config.yaml
n_layer: 11
d_mlp: 2112
activation: "swiglu"
norm: "rmsnorm"
norm_place: "pre"
norm_eps: 1e-05
rope_fraction: 1.0
bias: "none"
init_std_qkv: 0.0269
optimizer: "adamw"
weight_decay: 0.24
schedule: "wsd"
decay_shape: "linear"
seq_len: 768
MLP neurons of a small language model. Each row is named by its layer, matrix (gate and up: input weights) and neuron, and shows model dimensions 426-617. Each number is 128 + 24 x the weight over its row's rms, rounded and kept within 0 to 255. Numbers have three digits each. A neuron's up and down rows have the sign that makes its largest values positive.
A block is one neuron, or neurons of one layer that tend to fire together. Before each block is what it responds to, as a language model described it from the Wikipedia text at the highest values.

Final inflectional suffix of a verb split into word pieces, usually before its object, such as accompan-ies, fix-es, surf-ed, trial-ing.
L6.gate677:130097143137132116141137086132124083178169116141150123159115106141136140117102155138142142095169100112144132156111143088115156117126094137116093098138157110145142166057156141142119099097140194098156116136114131138123106131147150138133104142086137118109127135109119175093129132135086107110131120153106157085149116111083109131118162098121124174105123120150128158110106163099156086164138094137120113101124101138158104144156110134117137145152120130135138118170133135121114131120098119083086118121055172139178128072163134133134113160097123092154145116106170151138132137136107108147
L6.up677:082141116157125067147100148161110122129129108112172129149115100107161103110128133112152127116105150075102156156119131115167172137086159123168153132172141143104108141105109121126151112126120161155055149152169168124139106126096119140109128083123109127098120145148098145127117173107132129150118155128115153137098088112195132110093114146172149144144143162155156168112155125147151136127110115062160152134140132117146171129133168110124159146132114147106098161093117114144135105114138102128165129112075120124129125120162135118112113080094151087135169172170136087165117152125134099168
L6.gate1481:135089156181159113162102150131145133125135093163115127161118100152106140150115115136106154169139108110125138137159128145154132100119137142138134144133159148138117140111125151129178107144099104118121149117130175139127107121161117154116128149072117115152079106109137093115147121165133107135116174123129153135158153119106132155103145121123092171090098122142148129163169122120124125137092083113157139151105135110117065083157137129106138149123130135129121140128092119120137161096136114148116116140149136117121135131169128079127098146129120129155154136128082121123144082128077143154
L6.up1481:100121111105112129099145141118113120143132132158111113142136078091182087152110163110105145089129108143119136119146146151117135120124140134121110153092139109098148106127100078099143161120105133093123171115119146101088137107095119166163099107106152160174125073109192142138114119142152194160118162119142124055071092122157126157103147105104135142150151133165117086098137125139128088152129107150114116107132140118188160129108137152130126158106155141164103091098117130150109115107109131113111154080155151121120153095108175125118096083144106142155174112088096136110154151172154126091

Nouns that end phrases about competitive outcomes in sports, awards and politics, such as title, "of the Year", general election, medal, games; weaker on scattered word pieces.
L3.gate230:133118129146131136117134143167161107141159121130131103165107120121076158122133128112115114135116128122129125157095154155127187136148105120112089145168119156140116146126078144109133123108145149143119148127153124161069116121139126107120122132132151151160106108110129148142129099149148097130093153123127137146125111153138113108149135104156090120148116158117144177125116097168193076136109127138100107114128123146057138128147102110130124127129098135134112202131146133132128114179074103137157087162123109113134113156146122130145134161092128186166103153135115101126147160123076149184
L3.up230:134148118163142112123171135155102127108131111119157146136104131164143122088123081167113191156153126142084134079058135136094108119106120124122165107111131120120150158170122121165109060152144109131132120108157142072175109130127097132138083127144135125143147122125118127149143115139136130129103142104105104158122113134076078125129069130192107088062191132108165090106132132153149123111121145112135167116132147140111098079151184110093149139145152103145156136141141131129152095133094121110091116139088122130134117123137110134123147136115103100143150130129121120134149150086116166158
L3.gate306:152063105165110133129116150169159106150127147134100079095100135133101107089151124131098170117099130135118107120153163111145140184145109149103133113151105156164169118121156157128134127179123088136129150123139111115134126157146103137133138128110133112129112144132087142157097111128155151105134137130179103114167197128080140125139112091092150128105107126125181136129130142159141142117120172167142103145130126100121100154121166119112075061153112154124085119087116146129150135110091172117143156139178147109089141132084109129108114094115109165140103174154119125106106128137119139134
L3.up306:147150138140105150149122101122189125125113161150162117141145135112119105063138105137095128126142116131132127125140162146114134155133128119144089168109132117132128122116093178114154119163097120183128169124102096150087121132114162101133112093128111137140130124071147104157127111069149184151107109103121148115199125104131119127118088109128132112124134109141137155124083124134156150131138186097150134171091113147128124102132117148116112142135108135127127046134113097121176095145097100117150144150120141121104174120113151115072124116090139154138140162145132154116165112098167162113
L3.gate357:171102099107132143116163117102108137130140103135121090116103144139160136154125116155165120133131134137143074129158169129132117153114118082163097162156130119132151132120103114162143110163145127106146154126110138084097129135137110076140099125145145148143149118117117130118110152147135116161081146112149138137111140159143146088101076134153131099168145099125137177142130174134156127135116109126124115111117098171094082114137165133132094116135088146126148117120154123104103183135111142097159078121196065124116150152078056139097136115118105086117090161089126168129128134101138163150
L3.up357:116149149128122143127131127112134115144189118160157140129105155114080141131122159156127148135139127138093121136126157063130125135121175106145143127128190114179155142115137161112102165119107126124152128132132148139184111113114146153126108110092094102107184122121118150123108089133152161154151127138115104161116149125134151122110106142151160158129120100151122199141108093124127139089119132125154136130128141147127128092135147131129133119171144122122143122155114128118140091147134156107132151114108093148146170114098107143148124210128116155149179167147106139149164148125114125113
L3.gate730:128123114143126145122106122109131149155124162094126111128138127145079133154109118145094171152153132146116119164119146148168099144107123127118149122135123115145150151139106146139162143104130121155139186084187115144107141132164142125169135132152105141134161133125174139059203092191143125133143117142115153121147155087143126117133090086081115129170159130134130099089126120159102094113135120149122137166201123158114147117134116119137111084166145145127131129125147144126167148124127126136138137133144194138117130134117113176141143109108146130127113129133147181115127169123122131166
L3.up730:138109119131139123139116125139120171137148133122118142129150094152069083104136135141184103109109111134145084135096150101102133107134169135103129138111086112099131137106138155136126133095113123130097110083125140138148137141135119180106153124138098147150181126169170137128143145120077171144180144096138176109126123132091120180143141106101123179115167157093131172111141071140110112104133116119112150144079114139135098121127102151144156108158130112132100097151139113146115149084089111131140163139106145117140111137103111152117137163117081184144117173110138127123113108123135136172
L3.gate790:150117109154084165117090146103178135157161153140205144169164145173083116049151164144123121147092103141111137138153115122119113130141149140114139127133151160146135110117106143127161182128150152122118123159118116132132135127090122126113107132127143129149111095115112110113106110158132135134125118177111115122149119162084112160130097152094112119144146127102151090068108143163152130097096202161151095147112090128127125134129171090112125162106168138098138110113141106139137169096133141147075164110102130130107154125078082139125115138139129139107131121102126117106168084160099148123
L3.up790:135196134107134116108139133143140124134147102147105154156127169104165125144118129134098115175140131132131120111133155108105136141147126149089135129073135144068128146123121110112132161132118108139138127156131079106160113128123112087081135121162124129121120117144141124135102167113131092064147154173131133126118148168101177149103137110075120137165133157096147089147150114132125131121138137153122162108147142111084151139133119145132146174130139122107103123146144093102117099155138165142147139139168088140151127168111118100154125159144155138152127128154136148115117100143103135132
L3.gate1080:148176147151166135113133103150122117122120116079074139105136124139138062138126131118114127108160111128124112140095131140171133145164114135128108165137161097091131160085105102093080137159119125166115125171114167211108113161150120139150120137113060195164137151115131094129134108150093157153146092114148139132184154141135170161100097134127173142094110116119139134103172150149161138161137105103135144138108139130102098155103094125164149144146172090167145103095145081132139150116086110158123122152115075154125152140119115116109143139077113167108153144123170102134141090124090159131
L3.up1080:157151136083095177076136126135168134157133139110141056166099103110128158116128131101114151118130128104131102115152160117144141085094097129092154109083142127138169106103111148137132144116114118126157181151130131104157108099138132117130083130148121140101123183122132134181139131128127143103137124110133146100126126122159133137114111127148126145134143106110117145132115148152113147110133130128143117114103166137128102121106166104100091138118139119086139121112151144153101118137124129130155153172135133105139082090146133088129127169110162115123140107109110116114120152067075158168
L3.gate1130:140089115130117131148097125130118114147110128080125114088124109117099133162140182139119129133108126131128107156136128126126127133137166110168135087124158127133160112087121113139125120164088127102139121090147143117127119131134135124118129133093154122134155138109081146089105081130130111134125135172121138129145134104159118115082118112115133063124130096132128123111121145169139107129099124141122112135141109121082053085139168114130159073141102158153129143130125090086143117157131130136131137134164094142113159131111152149129133110096090191112159157132155136124100183103111145183
L3.up1130:125144134114152127116114119151158118141119109123158100147149107107107141132154129126149109106136122145164126128138149148092155110138149141133134133148123123159133180100119137101156131136167160127134126084137126136153100129096155092118123109084146137142149143132115119074179127114127136128118097090148132117149116111156106089122109116150122128175090093089148086145129126147128168115101143138153139161132134159128147140151124144110116155132144138130130143133109157132092127107121065130140127102124120093108122131131114166163106167109138142166139087131100114120137160184136169128
L3.gate1135:105154117167145099203093159112159145124130138128169103103123152149117156147138124178139122093140152128126151105161144172137119137139119132115108090106129130157136143115111115133151113142133155123116168137150107145129130115115112124114126140127113105125133145153087107105106141123136107133138135158115154126106136131151129174127097156169105101155114124106153099103154182151133128139142144116144124117169149105134143144119135099146126152131089131124080113145114120091101113132126118146132126166125106135147113113147140176157113123151156166153114107142150118163130114146144097128
L3.up1135:136133123114192154117158130142110149142130134157130157097144130100097089141109100100111144145093119120121116149137143100122129147141113120153148082125132078216111113132127100079150116145102154117132159131135082149106175192138102098151127106107091163121146128119134129149132135120138100116123124161103175142140136133173135114118155106111142158154150120146157154162130156086137152169113096115147118149125111117162092124153134166171139141174116170106136134149133098067098122101105119140084129164150115095105111113116117155124116092097094116131121148087154124150111118104117144144

Final suffix pieces that complete a word split across tokens, such as -eling in remodeling, -s in woodwinds, -ed in repulsed, -ment in repayment.
L3.gate143:173113147141115111158098102099124135120119124132153148124103127167095116141122126130150165128159145139079135171099109131160165129118114120138117143157127100097173092109124121138155139183114111095140126111129152164183129121141108129099163091115117139146148120128134104118128126131122130149147159162138131125140104117161134120108112139156116162078089117140095134089057138126184114110092133140146148123161144126097133096199160115101141127138119080156117152099107129147142148173160142097110139132125105105086155148132119129114133117058140133155126185157138118131151090127125161127
L3.up143:104080112151123147132088110130111125131174138123146144122129177117117164110163117141150151157140108132093149117114115142102114154142118152104095093099094145115109139158116125142147127141116150110150063150158089112112118128110157142130130133148155118128138160107152118151170103139132122120125078131135141137138123107149069104116174115133074122160096120132112149144136136181122145125097090122119122179124146103148117181118117113118145127121096143157106177141139125109126119148105133087120106129126086120144129122121149174156107168148130153092106095127136127161139078128150137150
L3.gate394:135148184135141130117104114143143173101128135156145106145116160155130139161073127105124149158141121114117104153075163155115109145094129133129100128142126120111124123092072136138124126136154187155138078140080127122100140108184111107120122175160129088099097129119118139110129143145143128138107103118103133141138130100140111138090117084107105140113108114130158156102159088179122134122164122111107092159118139139144083092125132103111150149112113126117151108073115118116106129116098143121113115202134150121113129119175131124119111173151167126117129126141152122147111111139135127131
L3.up394:148150118150130101116112124160173151133129150122121131082086152156153108110123128139131133135088133106103112144116150106136142173113144115149131139129091118104074099112146098096146123178125133132146132164171132118111131142123127129162111124125124146081062141108116117115157152125104137111122113098151167180156141139118140149138180135151074140124129091168118137148136099112099121122129108099127125116142146128117118176085138109082135155094085130132196123103122132154137092133155108116118120121079066122166131097141161167178143098117163100165169091115143088146113130108130156152
L3.gate403:156138115123138106187131043112144115130153148166126124110141148133126181109113143149151122119155169058110118182147108155141134138160126170132110125092059093136131127114100139118136108126137123095115084153176118135139074144077171112136152142111141138124112129105121129116169090148135101141125084169166122107160147112095093125116136162127108150161092134135118115127115159145124136083066089150110091131145141107122120123144124114169154124065104147138173110142153127055128108101150131117105134178095160091142123146144139120058148139152132090160170096114104135129131135122107100099
L3.up403:129115135112149096126131113138073176101095108110093118135115126140140119137148116208122160129079128112143133099136113118144071109110150114120113172093119117142136126101126108167101154123115118167133146110116106121110125104129123121114142080159120114141152143132140144151149136095145140148166179120134150122127084140122142103154147118120119125149113107118075108093141131105134132109107159146111148125100115135128129133118137138074145141145154111124147087167145132157140112104111111132104170082087092135123150115174083139129144076136117127090138123141086095134104124146192176092
L3.gate503:155089107121108116146130095144108136111144132157157155125133107094127118124139125139123107151139107127107113149131155130153119111107096125106146154141125139088123135149123169123135126143130136112139139101126172107104093167093154141111148104123100143128121111153140137106114103177167139111151131131120136114162121111110124144131161087108166124127105151114110108133125116138151105150126111123151142123105153132109124128128157120104121126136104154112142121119088163110081176135128097135077136119061148108143145112160140097128110129166091128155174113122121125118135098134078103097
L3.up503:136129080154151140134139118106070133128147101172112099138118128115111152117113150104124099154121116133104099120122124115142149122142106119117160139155125133153119131135115118144120136125132115119154104095138127113107108134120118148135125110147130171192080114119122144135144078153171115132122123184108147154126138100091147141130144129110179115112110119138110133142136172157138133134180131113133140101136144128132112103103132145072125142172071092113108109120100155126071151123135143104100138133113133109115216112123160112127111094123102133132139144088150112158140161173088146114
L3.gate653:123135130123120099171064076101091116141145145129119148101178122132113156134152108100092125180160121082112144103128157120118152130126113162114177139118117111118162109148114081110103149142151121108102118144113102134148136129136131115129135102136146157141137128117136096125163116135144101100138129116101149122125138099133168091136192096092140070147107124124106093124088153171115131083103114124141127115139089138163120105104064120093118145067045115117152131106075143144149106118150106122109107138111115131177143095134156113086099174134071138106163099128099138122163130124102123126
L3.up653:120150153166158105121125110118113175137133128182119125133124115099150086144149135114098143104146086135184098151115109105112144112128122114129172100118140094136150132108140141115154156118096140155125090152143140115151122131074104162169107158171148136147152140116166129119116110124108102184129106167122140129156107099078116102119127126127101132100128123100118152138158124080124135179132127123135144112098107143092149101123094128120145130156140088135149111175119141158131156115145164135097098119110151102157098174121131116092152098133162120106155102107117161095186140139150091141
L3.gate689:134106154149093137104109117159142119114111093160128113156125069106100152118152100110176133145152140154175087145141124092164079128136105153123131163112145136112094182127183105133153148101111163056064112130136153103090088113115136099144105130084119160148144141162122166112122125161135137120168122109149189109145124146108120142142150108142118082149157140138099121117122159132126121094104118130132148129117154135110119094136182112126155106150128117115106127130090104127148125155071127117117148120118134113156136136119127115121116158126133105126132121143144127126165135110112137147
L3.up689:125135173109129104120124132100136100085089114146170095150137127160171153178100100143119173088170155156143105132174138137105121099111156113117155127120118115140090154145122121049138137128126113132112145114159138109097128062156183115139116128107124114137189134147102121110144154110140135118171152156170139123159134125093094112143149153148134140152115122139128097097076133137164145106137133160137133116152109095128146124132152119138137112156092133166115154116133101162124102117124136098075152140118137099145145165133121171082123110156115168106146100103110091088137128104152138118
L3.gate960:142122126103121110182093148177101098137164129139112130106110077142111129130127144144107114149165152117089113123120132109140096091118112116115167132120125094071125119135146158171151155139170099113131095137097116151158101109096141121112149124092152134160095150103128116140143127133107057113133123114105135107189135152151142134144129120152106118134094155108136175109111135137123115086084148120100124121116083140114083107109124121143141156101098158136128088103039167185183119150111114127111173124107155123140143133106125101091134141137141138141166119156091142131135136111100085120
L3.up960:130144099123117113156094089127108129136165164132180091185096147135122145134134111127126118081109123128133090137146138135115136099202118089129102189159122126138130149117170154135126128187112139140109156131141110118123133124133110137133152133141173177158150134124150144135089136154118123109125110113139147125149105122125136151118128115132173147157106073148123141166136123083117131155167133093135078108153131099136139141070127127105141095162101148165098116126153132109135119162164147149125107119149146097108090133161119144148116119125115117134146101147141114108079075168147114158
L3.gate1457:083081104141120092104103117182108156125128122127141110135137115129119142100139127141107104124176108104129142119119147108104148131127130143164185156146139095096120106171102132113152114137121107098114156119111100186137115172135109143122167118146152133142060132114125180128119158163150149136160139115140153142137095149153127122150162140087151189131154112139113126117141132138100116127132130148088164132094161128137123132141106140117116136177123118104124138106154072114130139140136169093106124105125076142134174101118124110141127125072135110172116115138096101116145141088112117114
L3.up1457:133176112116129118134106118076132199144107116104173129139129163171133126106156141156171111120136108129104108172125150146131112106087108152117178137169121142115154131096144087108087130119095099115121112146162135134155088122116118088091123138070121170118134138107099147145168160108123138133128111115109124144114131088077108153117132140192120107126123123119108160149080128145138139086094128121128136129118127130089119122093115114129179164125121162166158145096087142107109123154105134120097097166147065109185162168144188147121150166114105127159136098137127107131111119146140131101

Main verb or predicate word right after its subject, often the final suffix piece of a split word, as in broke, exceeded, disapp-ears, soft-ened; weaker on name pieces and "of".
L4.gate149:130161148138142162184139071111106125137147107150166141126150120122135159147118139109166087156082113109110188145152159125097151152106127164128149120157107111158153125123123140129067117092149158068121102143101083118114126155157130117106143148135130146113119132130107121135125115173107100122122147107113145120113094125159163153127094128146134127127098108148120126158123108131145101120091132108130135153135125120116139069142110086146150143143139154134079145123140111111124141166104139123097130128129129117165133122134132159145156134121105127127144123111097188124111135108154151100
L4.up149:151120123108118151124135126097148141111149180135125121178151111111151104116145141129110138147145112128131108133114157138106147123157127136126132145124094131097166123117101114096119159100113129155127095156159145116108110113121161148125148104124106152197102152089135147150138109123135146121159120134106174120141131104105124147135136119112163149072134182084144094112140125135121124107150113126158104128133155130117149123145084125138142115146116130161062128113135121101088139091131123116123120129152114136141117117129141120103106120111088161122148132134095137146153124110134124132
L4.gate195:116126164153103137205169107102148092125130127135155096167149126135148101106147120153103144140139173135127139151107132154119154123134035164128156126130158119148135168125089147124115114160151122173109139125126147119107085156094093088133100119104129173100101151077169117123125118165144169093118113159151132132105115075143109112140124134153133151126112119092099084131121115096196158115103100107167152121113136135138109126146116117101108096116122130119121121126156147107123114152114115126091167187093156163105163121129142091164158129125109139141132137157140137096137157124114092151
L4.up195:128141118130082115123131150116097122097161125117134090176119078134147149073109136147146118165141158136128127150110179128160112134110114110117141154110086117116143150075089122152155144130134126146110059152115151118107138151096105142118126143106160128118117124089157144111128082108094136166082153105119143053121127122133074110135152154136130110117132144080143121195103101126114138136150107121137145102121143112153153147114139123104148111124138137149115091122149135132118138137137161118133102150089139119094171111129194100125125105094117167090116163144109107134108141141143116136
L4.gate889:088123111134119090131104080122084117167116123139126135146148097094141159110098151123112106124149128126129127138117147142122130149124129112129162107117146078115135110091160131106087093095156167104104155082124131112063128124134157141085161152125103149131105154134147092153132131127132142078084128125148146094113146110103147152133126101123130175096105160115124165137089150164109125106154113151149119128101122168139149125130112088105114130125140140129139075127136133103136131141110132100079104127153115177124117144101142143126157179130092099125169108127164132117111102146124062106
L4.up889:117106124139114150115148128088127163091152131152135145169130090144152147139154156126131096131113148119088099125141156096096108122134152134147159150151092149133146125114104116133078122108141114090120145163144108113096105128137138129117137129123115135152113127113111126176134134120153152143120132093123137178134117084123195174113125128129130114131128127104091118076092129092132105135157095120098108111137119116087120133143130133150136109111065125101140157124159122096156122174143100126117161136146183090164178142108120110144107142118130085135141125114144161170157104120123094080
L4.gate1809:123131152103173135137093109167104159107133135117110140123147125154122146144118112125127129173119133139068098110096178124135123152162128093150135119128162134137155136115120086136096115112147148150165179105112135143123129111164159092141128176130134146132131108108146154151120129157139140114119110098139130110114128123189174172116113094169133152135084125177123106130118164108120135134141085117136130173166105130090114116126131073083124172084112138119147102144141130076138148155125130072091131104141136109130129098143100174141106139133139155155132139159167123168098099147115114106
L4.up1809:140133136167126159145100110122117169133133136133126131161141152133183130118135101088134150133117069109124150145141141115157143074104109133138129150136120174147117132105093087156136076119158125120144128162092088129099124175129204104111141135131113112140107157146086123143164121127143109119089125154130121073163150139130117146119143151112111127145168136143101155143135137125170133099121128127160108148117159115083094140132130146140104095161138130102088129095175097126124084139121135096133137090131084165153139160094100127173110127078117138115081108122116129148159118119141169098